Weights of a small transformer language model.
Size: 25 layers, width 224, 4 heads of 64 (2 for keys and values), MLP 896 SwiGLU, vocabulary 4096.
Architecture: RMSNorm before each block, rotary positions, untied embeddings, normalized queries and keys.
Training: a variant of Adam for these matrices, 6798 steps.
MLP neurons of a small language model. Each row is named by its layer, matrix (gate and up: input weights) and neuron, and shows model dimensions 112-207. Each number is 128 + 24 x the weight over its row's rms, rounded and kept within 0 to 255. Numbers have three digits each. A neuron's up and down rows have the sign that makes its largest values positive.
A block is one neuron, or neurons of one layer that tend to fire together. After each block is what it responds to, as a language model described it from the Wikipedia text at the highest values.

L20.gate423:101144097116094125124123084163146138141124145085148140077104122147164132167158140136100188098136125137133141118102131154112131118125091137116145155124130129142111118150128099127135140081116168124126124149099102088102157145093133122156135209114161151170152142137140117118125094128110158120
L20.up423:148114126099108112109137167150146145104137136082166116154154104111076153131166111103121164121152127115136138143132149121133103131115106206137131102153112084120133175113155129131107137081119109091140092115138107199165138128162084140101174141135165133118129110140160168138093102182089108131
Responds to: Opening piece of a multi-token number or phrase whose continuation is predictable, such as 20 in 200m or 2007, 10 in 100 m, United (States).

L5.gate84:151132169116125121112150162106107148112129136127107120115147093157140115038129101126116112122105165129122133163155109135139154092120143098145146120110146130102123123126137160136123137120113097094135129138137129173150133123189144119131123125142119162095136153108115129090108143094116133112
L5.up84:183113152108122137098134139135050133176152151096113130131178128103120107107115140162140134141150104126160163130121142127119126110142134101145172119141136175091112133115090108117126144133123148129151148159143098140134202088114110137114142140125113081116167139149154122112147144106113148128
L5.gate293:142124208143129083160111162132096153125098125153113153110137148104147151156116105097140134139141111105151109096105109142152186133097160124142132105136129118136152117126095163161160125090122138137138136140121115108113174086138139144150148103159143143106111148136141111201137159117130103143
L5.up293:103096164091107113122147123134122151161130122111080137094134146117167122087149109111108134102154139106124089135090170140119123152111133111125162078161133135130109127115184136128146135133118164121166161167112115122140119097136135123128084126084185114097120128157087103110142104088115129144
L5.gate308:113097079098128110114133114133085124097142108106125110113123122138117132105130119088121136120114090156171130151091144136128182122143121122107129157127132124140132143097114155160146129155134106148125153115099099142148122135135141151153135151077162141091153123096155164126147133113159156172
L5.up308:127157124124130098104184131121163116126097121149146100173140135103122084111127119141128113118128148141138102153098134130119117107146111113090127162115145084131165149134146121093124153112072179124099120130131172147095113140155120118160115133147118101129118155087141164141135130128127127151
L5.gate334:118130102054112133126150154072102147138125160109086149124180149154126095119162155094125127114159151185139116131132178135128121161141123096128103145089128139113132084131138130121091164109094110125110134129115123097094149111123098146154125104107159145126107120146147114099128113121079137128
L5.up334:112160100117135111091153148078139103147147133147099104158129140192130142141132159151151156123083152109137124140120114090103134096126175095123139107112128134120110110109153152149136121119112138155123113106087128110116105102129116161155136087136093101128131126137113132133153149090142135145
L5.gate380:138163125118122102122151093152129120083116117122121129127161134110107111156119129089138135114099123116183151152102128125131105164148146106115151156150130126156117124124175134148132123120072112128145089122094112158129108125148098145161103116108094152109154116110118116119125133106119138107
L5.up380:166150163120104151150094145155138145115109108146126107134128124177156081158118129119157110147119120103124153103150104131111143176114112082141098106131147109136066099093124143154112091143124173084118087111142129111115135156118114135119155121104108149085123134168138093116113128074081108086
L5.gate445:101163108157130075087168156109144117116125134140107093114112126133141136139119136075117133133134115149139128134115117134127083109088165132112145172084149125160142110173132120137155156131138094146143118130083141130109124100094079112134118104111100131140129140128196130121179143093100114128
L5.up445:138133133111119140128157159145136070133155142133099146113139134119156082087124148116150157153151145144084158204142121138153119120108101103111128100139125180123119083106076122128106111145141132107133141096097157112123114132089154129094137143110104133102155161151137134115096123124121134109
L5.gate560:102138089123131117102142134112098101178157136088116122134128119164126101099151085133066113124114120158170082137073167114147089117107114153080132160114120090116129105093114113135080139143148132124148114130161133128137116138144140137135101144088142173122136132086143177135143100138195162143
L5.up560:133126109121110150129120127151120128178135137136148136137105133130150105129099134153104116144160163144179153146122145137118107124090132136116111119122129145085121110111130153126118112142135120137097115138120139119126158183106135133127139111138120161116127167132125159120092090098101098155
L5.gate562:138133152110082104155161160109108155150154161112147111161086180114183076122136107157119140109137107126175091127123158160131131143116140147110176090106121111137105125100091140133129132113145116143134151118110087171121132145135130107115132145115180145111104166174128159130112103144142170142
L5.up562:148105155122158141123137090169135148172111121091102092137142195142155127154117120129132141124117118100123095123184126141104133138162123104083110134121089107103120150122061152124124131110117167162131120103139099158080128133108153141089149140133138117123123161152113103121127116116101120163
L5.gate564:114128156132107145116110149136110134094113125107128147149185156164145113086123159152153133107140135156115171154106108149110107144121116140129133157119118088140126141159110097153161143118123134141102118132107121082092120123094104130146089144152114158149166166152109173105109149146117146111
L5.up564:125108104133130083063147110087118150140153125082111117158125160137126103101122096103119114135132106114129135111148126127096143169138127128095119127100160063161124131160095110142089122093194141139122113111110130133189118084137153095147095116126140128135159164157143167097169117144128121141
L5.gate582:133129111130131119109125162120107118174134107111112131077138107122118145153117138138130124098137150114130109119137102105122125124140107111132143115097129144161090089150129097109115124132114152136194114126122121165127125100145065146157141107081145149144069167123103098135079106101106066128
L5.up582:160129146120115148108096122147096124134128104131131196139148160146112115132122117130125115101153130127123150154158116130078084122147174098114126148104153162154111121079116101110102142154141149112155134095136138140171160151167135149130105126095160113103122191139152110081139123108119088106
L5.gate665:115150113129110116143105156126126110133120100119107136130119151089119124142122155112160121120139119160134159110128131150082162155095128113117145145122140113134146091184146146121097061150078178124161100121110140193088163143126101133110158159136118137127142123147133139137127139133107138126
L5.up665:115166126143072130074162092157133094141082150147137125088185122098115146146115115146121105123123156135147118137078120109152084111152149108116168127109106143107118112136127138147111156146143106128095093087132116135118106164155110138115093153140125144152138144166127106114156133118153144178
L5.gate790:155132125087144121125107095115135093129102107129124135155150147164115134125130136159135110077162131139124098143151149157140133115140144102105133129134129100145103142153120124114141148116157130161106128120186177108156156124109116103159146088126118121124095154097153119144132103129103124131
L5.up790:111105115145151117139130112109109126105115107129142135108111131154156095112110132101108081115085137168082112135079091144127128161166151112126100114137112094089105127136163141114114126082088108159123115125089078163160149211134160106120129116096118104116142119138104083108093104128135136116
L5.gate809:076070156119127152136091128152093092164115101146148113140159104131143106121109150149108120149115163134102134137148130113082072107142129152083138181138128122079136128155124149124115133141148137106166110143126119129129138132145140123113108120075117148113128075114191088148132125064157119140
L5.up809:145132117095107137157137172075147133104144092083123120122133133108137130113156128115130109185128172136164145121126095147152125113136161172114078115126069128107130128144078071125089160148116158135187118140121103158154082104173101105119143135167134139114153161100113133155062132145153164132
L5.gate821:132143112120153123119126098104134122119134147119096107095123166160134127079140093160133080119143136130139099092161174124128141131107164148094138204141135135112117146140150129148122077138181150111072116113163104160146137103152147174137106140137125109117125137114154163146145131129127116120
L5.up821:109169117111154120097108093160141140137114100116094144128141110141181126161149156160156159146149098135098113109103106140093141160110093113138092145125142118134124155080182065120160072134081157148106118090147122160144099122159137116165121149134140100116117133146106116103137108055093131150
L5.gate844:108085125149144164109125143154127134099124117137089167144162083110096126173136143133074132113098120117121113118145126144170133133118156120105107160146110116122177129106079129162128125174139140134144136145105122144144144121129152168126112144086108117119154103137142124171133141141134136115
L5.up844:103139117167124093103160189101135131165100103123146159133129131119125128125107124114094123126101129105110129180125157126107112103102116154138122150134125136110138115157126121064097136106097117098158122131130102090139129151160095142109140095143121121112148167105143147093132153137120164133
L5.gate861:119095129107126186129114148143057083156103099112110111174106107148154137109157096129153100104090112148128154136134104128135153111124133127130128108138139104137130149119082099159121152128114137149101125140089110109143146169108162105119146139124077153152107181160122156124143152128152130126
L5.up861:144163158142132108101101204184108134153158107109114159119150156113115120105112141134119134192111141121123142136148148101126103143122144153135138123151134106171140118113155129135100115144109143102168111151143053125072162106187143126118083125134102149097166163117113111086112120110123114076
Responds to: Mostly the single-letter piece "y" ending short proper names (Frey, Guy, Puyi, Rudy), plus word-final "e", "s", "ed" and nouns like team, record.

L12.gate417:116074114121075105121126133115111141138141150129130045089099171117143120136122110059129141126100114129113165131112106141120170116152108130127125098106128104087163151113156100124119134136123112181093112113141126130065137153145096128152107159132126150170105104116156136145108106131160121135
L12.up417:122111113109131117101104145116097105118083129131145129169151143108153128115109107139135108132081072143099128138100085143104118072158137131110105118130133089103114207116135135146135155093106152126107092099098104161104137134144114095104088143133121121165165147176128134140132139148146122160
L12.gate511:137143125148118127130080122135122091142105174130183130161136129186148131125131181116125144154138130134126135153131117174156082100187141124084139119123134104120139144134145118106125142085123102168151094161126129193152114108145113135120088139100093130130178110099122113171137123117168150108
L12.up511:089172128096105135134114156110122134162160097139131108129139124164105116146104098098125119132152136139128154174137132091150125147111139132116117105111140172148145102127110091131138108118085125123135133136090149123146129162111153120122114063120098141096092182134127151150078119135113105119
L12.gate717:132131110158106160113116127108087133109146130123091114125063115145093122116140129096133192090086136138129126176154142136136107111146118099085126122144151143104157098121102113142115130138134119117148130131188162144139074116155142112115152144136085162129145156077088117100116151111119116121
L12.up717:134101169112159158054119111146101094098123119140116113154103131112102152119120121113104138143097144117117138118150091158150118146110099111151158085112150123128128120138147166126161102123133089099130136108153163144093097136122178113092196116159080129169099093138148143127124105124120100147
L12.gate837:116098119140093093083093110115148083084135171135150078132137159155163097133093151096135125059136158150151137133147126110177161159101139140139148154166127094155118115137105105171145117080142132116109121146143109140141154115157174063141106153142089142151110189140154119119130133114159129145
L12.up837:149135147118138110113143142094092129145116130146128131123169077123073121095143136094123145152110125146123169100173106099133146151122130114108154121122094124095156122109160132150113080142108107172147130130151151177090121183148118169131119120098091131125136150120106107160116142120121115128
Responds to: Middle pieces of words split into several tokens, after an opening fragment and before a suffix, e.g. Bl-az-er, E-y-e, fr-ag-ments, dep-ress-ion.

L5.gate14:135129137145127074135121152141125147156150128090128117091109112126110129113103099095122133124103154125091141141144144114132128156117088173143090140148093094120144102158083086152116109105162116151136144139130124119077127101141145134114169176111131128150100117141146150116086114144117144142
L5.up14:186118134132108138177137140109104131094128112146136091111130137111127141127154193118113128117128139096094126148108119124130132121158109148141062125123137111129117149118115107102099134137163094124138142132121116124137112135142141154063159160082172119120123160129130098151092104150130155097
L5.gate23:113110117145097128103132107095130154129147131134142093116155197121114142153097082143167147091083102120119122130154135122142159103133145114101120142176137143136169152125120159125116127122123155142139120151136167123162141131110132136187174170110137169138123158137133151093115125086163119126
L5.up23:126161131128122135150174126147123149141154175141143122124076123139128125080110118081127184144130122103127088136109104130135135158133125108124105090107084163128152107128121140122153185134111117114122085151100131126155118113117131139112121108129172122105104131098137126089097152132156105151
L5.gate58:143130184148109132154184109140111120109089160132127134149105127133166101105107098150137110103121151121127120124186126106127120128157112106186136135109126163102123121131129137140159167130150095134081121100152123109118091160109106125146135199123075185149134097148125136076125080139100113143
L5.up58:076142150123113113125178119133147133101133107114119131137117125122062129139141155125133142082087147107144120130152125164123101114141120113144115158162150128155103136165189124131138122122143158131115177095100125152092161140095128125145119143145085119142121124119121089157163147118190092089
L5.gate167:158132116097109089060122095135119149116163111150114141108146133131140151122142121090130109154117133136083124092117111127113155148121167111114127136102076147114127162107105086158100152133109121170137148092117137142147112184088115093174164149106123151141137119137154126107119126129087154120
L5.up167:130116128123120133104102129126155148133177151151156122101131139156147159096150142143089114121117162106144115123151143112103098112131135135142144150120141177122124139147152148125158118109174110121116168134086124127090099142162133093134097081145163090121154108148129183127116110165139117149
L5.gate179:147156117110144130090090136150125168179106114127117100104171120124135124112167137068125086139123133131124106130103137157118177138112148108063098149132124157113116135107124140118093094115125157136161102121081140108120136095123110134158140127161153092092153158170158088095141109129124139174
L5.up179:139098117089117091087134116141102176142092124107158117099185155153169150139117120127144133120137192101098100166139116144117155147112152149151122106130129146106090104071147137100106113162121109131157115149118105155096095100128117139129126111135147112141142150155158132113130105127127159146
L5.gate261:132171104073077132124082134104131133145155124098144082085164117129092148134086087111142145073146137130129122149156085120142146118146100135133163142144124161081138136113111136121153130094135118143132114125138162159105114110172135150096175162105139134106086155140122137120152112116104105154
L5.up261:103182128087146117142095146155090172172133132105126169116132098138120138139141093134205191079132153121179122140090118122127125147130128113129101137177102114108162147142146145130133141135139097106130083131117124144129100104142097139067125138114153123122104162111108126163142131134144128141
L5.gate265:176096077156133173146121156112121144154120128115120152115136118164142133119137129107137156110150088118153078109111128143123158113117152145102114138191109117118114131128098095079070109121120146154102127155137124113171113115130152126127155111128148154142088119076158115153109141104139083170
L5.up265:150133107149116132130159120098151117122142166153177120123119093138138145132145134113147152112128149122154134127143100119094133119148094134128110102112073122144181099110139118087103116123077122154123126164133100112079099102144171156125137173139111116133151144120138133168129142089148135094
L5.gate280:117071130076113158112121157125089132164115108119098129097111118134163088122128135141170137114149181119088095154141150126127083113114129101122162131143129112172077108121092164119124136115099135162132115141127157128142088123116151147167150108117157117118115121135183124150129081131131173118
L5.up280:103137148081160131099116160089155130136111090109109160143160129140132140133147129072136131123102147154093128073082149129144134105071152108137128105162097170129129154110123078142091134112126117136126199125076147094098077125107131147156142125175124096148136120138105126138113128099098153136
L5.gate382:113151155152175125135145101133145136160063143094109145161108093140133128145164110133160113137116088109089089122099126118121125139097144150121118127121115124085168146122126124090124162095140132170107087138115137083144059161148135125135144110137155125114128093160093173125158171142179115135
L5.up382:161125103130130147184109115159122121121134148119157114137172145143112111133105158081142131142125125103154100106130143109139066109108112170107084127173186121173152129100136116120122098096117172101121144136121140137155149121107129137135100071131130128138108111101096149166154141152160105158
L5.gate388:092079122128122173137144114117117111134138103113098137115070116126171121115150127157128093142129150114137113132144124156138125115140106140101101146116113160110192181133104122071120117116159157162173138124173114140161139130106189090111131080129189135111134123105129098162107100105164163129
L5.up388:131116091124118165088132113123134173209118147159087139103140121108123131125122113105114111179130133088132124156131115147131104088101118199089125176141122149155133184157111101127103144131157118132107141133130118125106112091120149117102155112083152113154105115096123147189121089134163140171
L5.gate608:123085092151120138117108129138147121151114129133145133125082115157179141130130113102132134092092155173108116117138124149125135131087165148107154078141143129126127146106084131078135110040119157147140143118110179120118112145124155103118152136154147133186124127141166124167137104107105081117
L5.up608:130113101139162162103088107129142130136115167131157150088118093130123185120139136110151156092124142134102111100136141122107132128118180157119137079162120176147143159080068153115101096070125162129137153127086164113114125132117137113133153131154136120153103118157149147148117107121089101119
L5.gate708:134114060141133118102149143130157135126112170162151135144110099111115121134085140106164149104152146098103105121116100158126145108120154115132101101115132162133168126133103122105131062148157158134164117135124159103177114165136118156112160133117127109167122115125170166129123120108121103127
L5.up708:145084124112140123065131123177117126139108161123122092148136124128157108124127176125152125112126110145136135137143124112112134142114115147126148118124129126134123156087131164063136103094080132115146151120105128089124137158108114081087140079131179117101107124138120119139103096123131105117
L5.gate724:151115126127114125130101125142150103159148173104128080102153128164116130139177091129139137135117131104122076124122119119130144078143136112045139120105171108124134140124125125144150127046144120132150110144097130162168137123128169174121105164113153097124131123132128143130109146126136077116
L5.up724:128122097125139150133122089116124113136089139124137126115122133150142158100117131104097170130131130131136163113121141132146117128091125146099132107139122124152112142081124099138133095107125194123123148138104108168129163124174107130105162137152155150125123104131153147163078149118095119119
L5.gate779:075111138086073133154112180162098145163122132123112123088177084115130106125138140077149162152143165113096125118116130142129154161102130101090148128151113162112182154105119140103124122107107130149177138118083124122138125128131105128118120144129172169149115155143147103157126127095128155135
L5.up779:063166165110123154120126162176128179136159158173124118116144121162139145091100139097126152142153125123105126107105140149128164146111115137119137134136117161113150173118137150136171157099129128115167147168131178108142135133098123157121134125136132125167089123131138136157100130149129147180
L5.gate824:170124130108089154133127130183115134154134166165152150112150093116141085105152160158134144153125137160142104144120144146117105118149129141095124118130130111107172114142104167125154144083144142125104140144106082112126135110129084149101130110175109110139108153120119117138131117123166105133
L5.up824:125064140114110176148146131091143131126100124153081167115107122158134128133115126140115138094121129150105134132131107144144144137154154138110112063155119111086103128133158147137106111108178154151105129141121138146143127110120095180107152137128111104166093132137074133119121115139135122138
L5.gate855:099126134113130099140142145097154159139203141123152156123101094144166113124144141125104146123128139113139150133109135139087132123143081126106149124154133162093115141145112130165110135124138122136136136155091108142121101158129128141144180109123130137121105134122130109108130125131132094130
L5.up855:139123140123172066121162142136116147104121117112152154144092095130127075121084141113154127122156163109150128120117093116106115110127144094109146148109126115119113128132111116150146120106140142142120142129123105143056100148144104104146176141136119132116145143126129152170120139179134086183
Responds to: The "20" token opening a 21st-century year, especially after "In" at sentence start (In 2010, In 2007), with other "20" numbers too.

L20.gate718:116086105132147139085148125157149135147140111145139128097125073133129150130159124100126121087155120119126136142103107124130154130101124166121144173127150113122115121106095134117106165119136135120113107144122130154124162133137125135117160161145115130085137102127185132132114067134138113136
L20.up718:122186117135106153139113137160135104149172119138125106096155126171149087140130133107092130156164137116145156125162148115108106201149138124132116132082166122115181134179144115119131128143111141130119089121093168099070179131112116128141141166090168163130132143078110140124140092131146118156
Responds to: Tokens just before a proper name or title, above all as in cast lists (Pat Atkins as Mrs. Russell); also of, opening quotes, table pipes.

L12.gate24:136104139096099141127163120143103136107146141067114095103119148122159088116162120128120148068150141133190102127143138153071141163120135114120131125143094128122129108152106102102123121136174117142156110127154127127121130150145117145148118099120119133110171182141150065113107155060112134129
L12.up24:147148184089125143127124154184139141164143105164114108093111123143122124098134102181123177179118149102124142146148128109124130136107129115137113107164158163120107123173134076128171135126129151118132134130114128144086150127185132135146130170155120153099148100108095118137101139126155122136
L12.gate471:122113088102095130092110104127137161116112108088096105102103168177091125101130160121098126127136116126134101126144149132131148156156157095162126162115115180143149130150145104147128106183129121161134169165142156157134131137101134135122132115150176124153121123163174114145127102132134119162
L12.up471:124115123111140123157106178108089147121138127100120159115134117120112131073079138155152087123177131135155153157080139145108119112154130157151144116119160126141122132109119150112107115136137106123152129132118144122100130143126106098126145130160157146130119090135161129133143118165136155175
L12.gate745:164133134169088140141128111122104132113091118121110102142154154136152120142167168133120157186080154107146143144138141146121155154079090131161138154132172168109124116129178097125128110144123122170141112144127133127121101150127144119186110128132092156149143109138113150159155094105139137141
L12.up745:084112184133127118108133137151129109116099128147115128128161104102133160116098091161123114156155112121127124140114138113126152134140150076134138122135102117133158141138147129128062109121074121124104087135103150126096141129119141099190101170133141157150104130140103139131143155145142150165
L12.gate765:151161105111094109120123157133118107156118123148107097099124081110180103094127117139088135123127172164126112150164119148118120171096110174123169107125161097113120117115119126107102083093143111154117147140117135128088155156127128156114174145140120177118124139137103107148101083060114178134
L12.up765:123123112128109153116175074130120090117150118116119103137115143138130126166148110171116138142113106125141139119127144149087122143114171134129123089127112125139139136115096155122102098120116132114108138120130121148121147124129176125144138146185145097088138121133129112124140117167137105136
Responds to: Mainly "as" between a person's name and their role in cast or officer lists (Stephen Graham as Noel Finch); also separators after names or titles, such as citation periods, closing quotes, and field colons.

L20.gate206:134117129096118125113198159160159145117156116139106125130149104133163101130116181107131169125104155095098122142191114108140115168137122114142154118102108115108121160094128146107186127108086160157089163115156128166129129157111088110164122100108134139117158123134152123079135120103107150120
L20.up206:106152133136126109141119123133144154116135148144088122112170097150084144125136135110149137129117129130125144156141110083134142118124111147181104108086140123150128135164091122135148118083105148147145120130130099126080121135145109119145100135089115106148103087112139149139136157119091143110
Responds to: Short vowel-bearing pieces inside words split into many tokens, mostly foreign names and terms, often in tables: So(ziologie), v-o-ir, pro-te-in.

L5.gate0:132120139141099110128157119154090108169155124105124116142114116115135125131139139175112137123136118139152139110120126110100099131121158135114104124124102173119172106120137134136126131119130116149128125139116103141143127124139131131141097081150122162115094115126088094143115139128132144148
L5.up0:150087135084099145128130123155132161156134084116132111121133113144146123129118125179119088119144107163114118103136115140166145107084147161183122088120138178123099087138170112121141117141157141126164122142150113114119132108167129103146119105151137139132115140172157129110116085157114138137
L5.gate31:121130120147129162138083107115165153173112142140211123113164114128123097144114140153101107167118126104078106100145102107149138122117083139124136119126156144112128111094110136084084114171135100114127116106097138149191155131127115140100127054116118149125112100114120125130140118127109137129
L5.up31:135092124120097118128132088111136160103137099121125131118162122110145139084141104146134107141152117136119126113157117115117165162125126153158139105127125157154111143144146108147149143085149134124139136127115171169056130132188126174122131133161102091109096128162123112135108141154110099122
L5.gate40:154124116159138090131123152110116102160104126117150083091101108152144117114137148121118116166106117140163134129150162138123138159129133123129127121107125104131168106117136158128163136104115119124120119090093125114150106106179084134170110167151114118153149140086143087090128122154127139108
L5.up40:167125094131111121089142125132140099135119131092131114120133183139193154127119117135117136129104156124144150184128158135099135131121144115141138174110144158167140139163155153129085081131099098153172140109150126149131137133146118114160119144166120145145168131150157100107119101099109130163
L5.gate150:101152157122104119119117138156124113161097114105124143149127083141122102119121155132156098153182119123122186181144107121126100140116097136112106142174108127116112135124131142135128088105123139138149121113127091101120130166162184095129141127126098152136125159119097069107143154102094130125
L5.up150:097143147124139139100141124134141145104097150118128129141085106176143130119131145162095125169138111135179127100105140107123143128145114137147094151182155101118171135147114157157159133109122106104115110170125123100107164153109149133163155096134123111147069170118111110105133132096118104152
L5.gate206:114154100133128136160140120157150121150164136138117143114093128071130169086132150116159160107145105122179159171144123117106104106119117120167062115166154108107134142125147122119094142097168103125134098155150131061148170123163120181113109160102089145103137142099124132165109101092153146149
L5.up206:134123134114118083135122130138134189106102139146142104097095117125133141136101101033139114135145109132134104090112117141130160127117102144097100111140145121176133096112140128126090144129149123155096078120126161102089117104121152159160199132131112127139081142125128151154084140122116136151
L5.gate217:129077108082107121146138141149134113126182100129098115124087145158130155144151137147080141124124150128142123156156103126128149119145117163143128083129125118130119136121135131120138162166144112117185134166159121120126192110164103122183090128140110125108097115123131162134111110084102168116
L5.up217:142125126157090123137089143110068174126116118152123163144168137136118135152125154120141134164123170187150092124105153120130140160128157076168131120152109155121139105160136109169124116134097116135101101164120157135099091159178113109131145143134140154115113136111150124139109088108144135122
L5.gate240:155116086106113156141122100089115074117141132125135106131154119177101138129146156113116118107118121122108131115079139104114148084166127126112100151107124123115140164118124149123110189081122158123185152124134126134120134134143113141116174155109085127143134143117122107113128113137183116151
L5.up240:166115162130114108182119123152114139110171096100116094099171093159133165075153130135159096146152122119153140126150089129126150106115148133138133145108108154150137131122103141139157135149162110093150149141103129112116099103117123162106118125124161124091093094134112103158139127102124086129
L5.gate284:123146123155131129133168084125136139123141143095142110175147108126067113117099125139128149080114103126123101126125119123166128116114129112123076115144094138115162143124169144111134129161163095119102111118139133167115160162131097136188131126138061158162152110096133140138128127135146136122
L5.up284:132103133121102131139123102125122149141138113141124112102153110138150110103115141131103133141189145150129099115117101118121143090067145160169131112098127158124099134124112103105146080132152121141155120147089116136141101156167159097115148093144141127109112141166115140139121086143096173120
L5.gate294:131084107124107173109115111166125137154154149111108157068092104125066143108128140147121098140114133104090142126109147131154111184133141167105114106124150166100132140145136143110119117164095136121134121129116103107152124109130105128078141120150157142111095122104111101128102133105136131108
L5.up294:111135106087142114126129078161138104145152143198156122085125138113109134082144132114132100138144108131138073143119124130105153139135155135128112129168093129138155113131103163150137142132148123134138137100164111142121123127122150138087140125122147116121118130198128130132156108095136189143
L5.gate406:130147132064110140120142135176177134120112109158140147134117147170113121137166168138130113124153109148138118131170093140119127116168155157140150106098128114109106093139137159111099141118134107138143130112106109146173160101111123154159110135139161120119082118145128107125118152129136125137
L5.up406:118121161160144102173120110095118134118164114091145108133093123128111127138121094109114171102113099124112150129133138125112133149109116135136118097190128135162127115124099085142138103166141103146144144112127155126122130114122185113116159143138121176126126100165124096141117095132187119157
L5.gate485:154117127147106130158116115134072121130172120100082124082134087139114109097163140143110143115118110138137166155113115122148165115117105098156087126059115135134131097133152085132113145107127132115151144114127131110117168089124110118162112116117114112137124111080159106141146122126099153083
L5.up485:134118135140125167108161118119105125124155136128113070076100103186127142098176143114106134156131105148172127136114133122104094135128125112109081175098100151107144149151156106106120099094134126105130125163141110142146131116145136168153135125175112091135123091105112133164118160112148132131
L5.gate507:135149115097129138093134151165110157134104091119123113126143148082112153162114059101143137137145158152175136098144126128166165124124119137128118144127115160112117080082165091145147143099155122113118127141147105153090124150170118175136145150113141102123126139109153139130147130104105095133
L5.up507:076138119135126112142105128145100135144164116125135110120131162134111109099148139168103110135130167139121058138117124144098111100098115137113137088103110158103117139152143110158115204134155157138130157122125131118089121130151071070070089102175094123066142123110143142119100128123152129121
L5.gate519:138146117155139135154155156083118093152133131134116101134130138117184114096151149197139069135151133092136162090163102123106136158120136147122118108131137128134139138146100093136141105099144081140167119160152155086086139111087148119109124124131142142128084158114159098170137178124130116169
L5.up519:079094067111118147136104119091129119126176119156118101136101121140157107112176116116143140162103152093145103119111147127141137107113141112127108129144074144152137168144118145112111112109098129156131109111192142159136126104113147154119149087161160127126088153109119152124124078132161133130
L5.gate659:161090140116087140120107148169150153143138063135112182123083097104132134139141159133076108113141107149139161183150125111114114149125123112104130091132130105181137133067101110115149115152105137102138126120148107151140158137172138133106106127143109160123153135122146068078153159126121174119
L5.up659:119131136152134146114138151149093099101135112096135131135102134150140138124141150155098109138109114159102102159132149112129120081140150101162119124114171136123162095152172178152119143143115059127102128130145118071085133172124129088144167106137149138110113123136142101060125136155103115135
L5.gate721:110151144107073090119144136111070109096137104144126130111113161151124112117145119144132122109119132154149124170145092111102089138116139151144147105152115142135126076137124148146151147151153138159119178128151104094103123137090129107121119153119087167156121120168140122176132129138129121104
L5.up721:140093159092115130090135112153139207137138123158111137140121080120125127122105073139104104116170143151156137143113123112142123145122140127143113104154095136117149126103143140140160114076177134136146161087131066155097137125133089116160134076154155126134082147135110082137076114150105145153
L5.gate852:134081111092095139098105136156118122111135130098129154093038158108110130096145117174134094152132108173135146146149156130135120127138123120127113109111143138151106125091146115139135134133155114113094149105103133165078145110126116065168091139159139089148137121113112128118146157138120106125
L5.up852:118106118061121116074138096133133080145130127103131136098149193105142107103149129142156164123139146123167160171123109103123136113133130145108117151116117095096055115119076123121133135146153089146156164121083131153109145136104136151120172142114135131129160121141151086128125159108102141144
Responds to: Mainly " as" after an actor's name in film or TV cast lists (Leandra Leal as Lúcia), plus mid-word pieces like "re" in b-re-athy, abb-re-viated, F-re-quently.